Part of a small language model's weights.
Architecture: RMSNorm before each block, rotary positions.
MLP neurons of a small language model. Each row is named by its layer, matrix (down: output weights) and neuron, and shows model dimensions 0-95. Each number is 128 + 24 x the weight over its row's rms, rounded and kept within 0 to 255. Numbers have three digits each. A neuron's up and down rows have the sign that makes its largest values positive.
After each neuron's rows, "raises" lists the tokens whose logits its output raises most directly, leaving later layers aside.

L3.down159:147123112107105147206112209142111123116121110119122102093137099141130112255112121096132110153107115119106128135133120124125123133140109136127161143147098125115149129110125126141126145159161113111139113148141123110131131131139156113117133088114144134110144131093134139144108116150135138130
raises: " |", ".", "\n", "-", ","

L2.down192:141146144135107150177139106135123095078132141063109097121114144144180116212107114125125139114104121139156127107127157112150133090160110147125124113079143157129116132077132130106111107154126125135124138151128100107152135132132142177141121109113130107178151114096136106116132162111113130161
raises: " (", " |", "'", "—", "\""

L7.down251:146109163143118170212130148129117090150161116158115134112161110179131102202089118115144128136104156110122083153147108121166143114148111108152112127156119135158094175140085132130153160132156122118153152092151095109171106117137104134127148110162121120102141130100081122082105101076101126142
raises: "s", "-", " the", " of", ","

L10.down241:132099127118131110151103048116114107167117142152172125135163152085114118179186142143119110096136167118104136103106092136107102106118107091141107130148136132153132153115127131097151112111122118107159089123151109152146129176124117140092121054154101111165136133134123125148123101118112144125
raises: " its", " them", " the", " their", " his"

L10.down156:125129134123127128116128107111138121111129138153129099065138120168178169167140099116135102107097112179087135146076109118166152169098166110113133114139158139145090126109114087139152138114156159174137120143128115142152113115095134133146128119122129119124161149081156064134141139150113162097
raises: " of", " in", "s", " at", "ent"

L3.down249:174149125139131118197111112144118146097145105117114119102117120143208154152082102129137143102184114172091153154130125151126122140164151179135107117129112141137149067106119107109129120184184134125113134112143138115120094116143097119131104118178158126120153093116136114107141135141130143149
raises: "\n", "\n\n", "\n ", " |", "ism"

L2.down350:139129119127119105125109186062096116138103158136089130147128140123108113243119149157105143146123128130110164134096129160107123121106113104165152146124121138127090108115161114132178125109123094087119129115130127122155157106131115113153163102158146115128098146121127126142133142160127131124
raises: "vis", "ugh", "mb", "bor", "ct"

L3.down446:145086115118136080111133165140165141125149112104163154153135144110111098173125098139110124121176106170110123128126123113104152125095141119099170154135118113113124138181127115128125177136123090088108117118098136123091099109147170137129143066097144104145155111080127150122131151126119162127
raises: "hip", "tar", "ter", "tra", "ti"

L3.down174:134127089134134128137196146135100123117112114126135101139142120109144130118107141140123145108123122133095131137108119144181149156139150128172114150128138094086176120135134134117146146180153134138115127111180123119079121152136091095106135152126145147137082106103126098142083129130131135119
raises: "ments", "ment", "coming", "uring", "down"

L3.down11:137099122162088122102154182126129133165101095154139132138127143137128134126133099082148124118106135088120150089123119132131141121122150177153166115170092079134150119156135116142113117118170109131141131122126154140141136170129115076154181137164126128139133163084091115134082111114158092176
raises: "able", "ment", "ability", "ments", "ive"

L7.down24:132108142142171090133141152190123087124151173176151076130133135162145102073157136111155138124110093102147104112113130136121137140143155096114154139152136157116141117089123119113145076124120117140116134157163095149118141125081095128124105134083123108118121126153129090173150118100109139172
raises: "ns", "n", "ew", "ás", "ell"

L9.down184:124172128115116117062133149095123122112115155154173103143116124115076147098108170106115126123099151076131142176121127117111118100132124135070103135113102162146125115115123112150148134125174113111125131093117142094159142124093141099130124089138125110098121147112084161083116124139118154142
raises: "ably", " Coordinates", "Sch", "iled", " way"

L2.down155:114089166129135136072122149131146116125107112102119148115093152111112170183146102130147146075127125127177126156168120163133170142160132157168083152078149116122166124120144141108096090118116101124092135112150176161152109104117100134125155152086136142152123151133137150165106147156100135167
raises: "ía", "ished", "iate", "een", "ée"

L2.down161:097107136163115171139116176149138082132140076094121143114122109119131109255145115116156114107131147122141128140089144136099136117108125107102136133113134166093136166131160132151122145133150128115137119143078123094115111129165152117107161126115157141134191117139114132154168090105115139099
raises: "ible", "ality", "ally", "Species", "ipl"

L3.down320:111174112129142088158119124110101145166159122081104156143117111137131125200125134125143143095143124132186150115103133137140120182138107110175121159068115172124114105113130118163167149119143150143127177143105105148083115112111121149114065145109142113116132131111134065121150116153137088125
raises: "ous", "y", "ously", "o", "oma"

L4.down244:137159094148128161113164120154101163131092114115162084137095097129131126097112138141164133134097082145153109140114100175133140117098147173123094146124131146148162119127115112152104082148142153122103123118128168148116140114110157124085114075166117129087163136095108084123110119141152130157
raises: "ship", "e", "y", "ely", "ification"

L7.down398:158105171121150123139130200158129152111092157102163154165102077144116158126144118113092092074158138149119105104164140155145109163117143053168121148115126161101136101088126140168104158139117129116145145132132114174116178134104130075143122086110110156162112117131128104136102130121122082125
raises: "ted", "ting", "to", "ter", "ta"

L2.down219:169127119098144112086153148115113141119113167107095112123119127114149137056142097107131140185114144140158181138133113140152152104125097182146163055094118105095101120141103135127139128118113121131153149131187133115147135115117160112086139181148141173153108121173114130147157135084118113100
raises: "ild", "ross", "wen", "wick", "ude"

L7.down99:127130147113134109155146137106165141162114130123126066170151128161117103144130116183093141100168113104160163142164059139132145121125105091124143121132112149098124120133121169110160118147135094122140143141161142097137100113143129097102155117167117122155147175094130122157146097102126156159
raises: "ered", "ment", "iance", "iat", "hold"

L3.down172:095110090102165143118128172116110101119115084130126140141067144129142150180152145129113162137117126089142103156145132145099123084181130129112114133174117115092124090146154130123102134102123094134147156150126122124124108128102112133162153135168115150135130160087104138148152138130179074114
raises: "ing", "ings", "ue", "ues", "ua"

L2.down340:123112150111096157135112131162094108168121168138112119128104128151137154215120121149115093113087113130140103163139124144097121147145104136164166137153090114145109175141166091159095136111167120088110114110157147123134108138112159118115129132097135104139121160104124100116120166134088106142
raises: ",", " to", ".", " from", " into"

L10.down23:188182134083154151144120103132114107161144083136110141126118150115129096123129105104110134123134130114151098088131128155187086173118158173149171123117094117133158144092125088093151138135129120126157133146135121116126135122095127138091134106135126096161109173102136173126084111157110127126
raises: "ered", "ering", "ere", "er", "ness"

L7.down443:136146110150110217091102181124140125114114135125128131096106043147122132139099100081160181084162128130126159144104126147128119150086123143143090127112142154096124132127173118120139126121120123121113140132123157137134123133134145112131094141118151089126164159138130113117156147159123140119
raises: "l", "n", "ls", "ín", "lon"

L4.down12:166157151141119107122149119111093078153137104132106081114161105164137135227114098154163147103125103137127094148122108116156124122160128126135116139133148164165073112120112148154107107139125138122123134153145132124145125115127144084108140069138102097143107112129127183101139159164123119124
raises: ",", " and", " (", "-", "."

L9.down330:165133157148127163126106113121091125153129176141144111140098177147138187168107130141150132136107121138145112115150118119131119158163114140200133153156097112114095143153129125126139095177131138116167139130129127115145145105114127125156116097099088112127165128091123112128130185103157126131
raises: ".", "'", "B", " |", "s"

L10.down279:130147138102105137182121134120052140127171110141147115129121138148130147241121103137148124121121127115103100130095123128158119092125108114120175143146094152114091142133096126139074121146145121149117129158133161138130153127129139121112121106096120092116123105104168114153137152152145142137
raises: ",", "e", ".", " |", " and"

L2.down276:124139151084139130237137085122152113165118103114162112109143137125137134200145063149148105143122126119121139146126123104149155123132145126136121157107119166143076141135129106139094130116144089115146125114134143136138129143164142120141150131135142111149125110112173083125140118103076167142
raises: ".", ",", " and", " to", "–"

L2.down284:146124141109116113206100201134110111134121121110122142145090111140132168227113121124123177122126162143085159125156159124129137174154067106140176143102149132107123120120156106162109130126141131160122130176148136103109135143140158132117133104105127150117134113117151092151145142119155135154
raises: ".", " |", ",", ")", "-"

L10.down320:113119124131140120063135179152103142130152121113132137185110118135098110180132134130100140113111126126115186149177129122146094109082155104119151131138154126117137140108071112143103109127144097113131125116117142118115097116117104119126108146148122115149124144171084135164134164172141147100
raises: "nan", "ton", "cha", "dy", "gan"

L2.down46:089136124125091132097119171134104085164159133114099152110093123147122136089132136069087130200159133130118128142168130136150137144149127146129149115149164131150123110152128114126146129194145118113110159113124108129138085179152132151127124105094135131113152158063146124124132184139150125135
raises: "ing", "ings", "stream", "ift", "prise"

L9.down159:165121138112115151139091120122172109122117153112124115114062155132124130200084126126121109146118121147099143121118138128156160126150112170148150120183123083132134175089118162110105140151147115110100169132173092119128112138177117081116134140123119088110164127125139154133112087114106108131
raises: ")", "]", "\"", ";", "”"

L2.down443:117153131141103157131148151133104128096139108105130140150100108143183164208116119156138131129163084143114137182087117126133135120175132178124099094143109125110123134163151134162144167129151122136146095127113120144090155112135126106129131109107087111118160146128142110121141132126139122139
raises: "s", "ed", "ation", ".", "al"

L7.down4:129146162126155116099128175128141102139131131180178097139141145135152153139134093158108114135119080094157094132122101106116115143164064127107111097140098087151139105140074129135129127151117105089121104149116106121154140103171113161141114136162101136122120137156113149148125099165107139142
raises: "gers", "ger", "el", "ller", "istics"

L2.down232:113154148134110131101125110137140090178144144163128085122062126128104153164149123129135118138125114151128122133146117080121127155140115128073090159177115137130102118137115137128128150155108121129118163153148097156145121106162122115109182157153120127145147154142144129119151110070090185141
raises: ",", " in", "i", " (", "."

L10.down180:158140136103103104157088126130124147145154127148113085104133142144120144141108153141120130145140113113083087138102108129160171137134144113128126110148147149102093131126119145170093151147174081111097162163114156122144155156138107133114155161165162089140106110134131127112152114101135119170
raises: "ira", "iro", "ll", "-", "y"

L2.down323:121119135124131123131098105162112141150117102108115138125114151148139117245101139142135147125132125124130116126083122151135136104118077158145131118128081107121138152074103121117121163151132127134116171120104090135131074098152118120127110149161149148146132108129136139135177171168116144125
raises: "\n", "\"", "re", "\n\n", " and"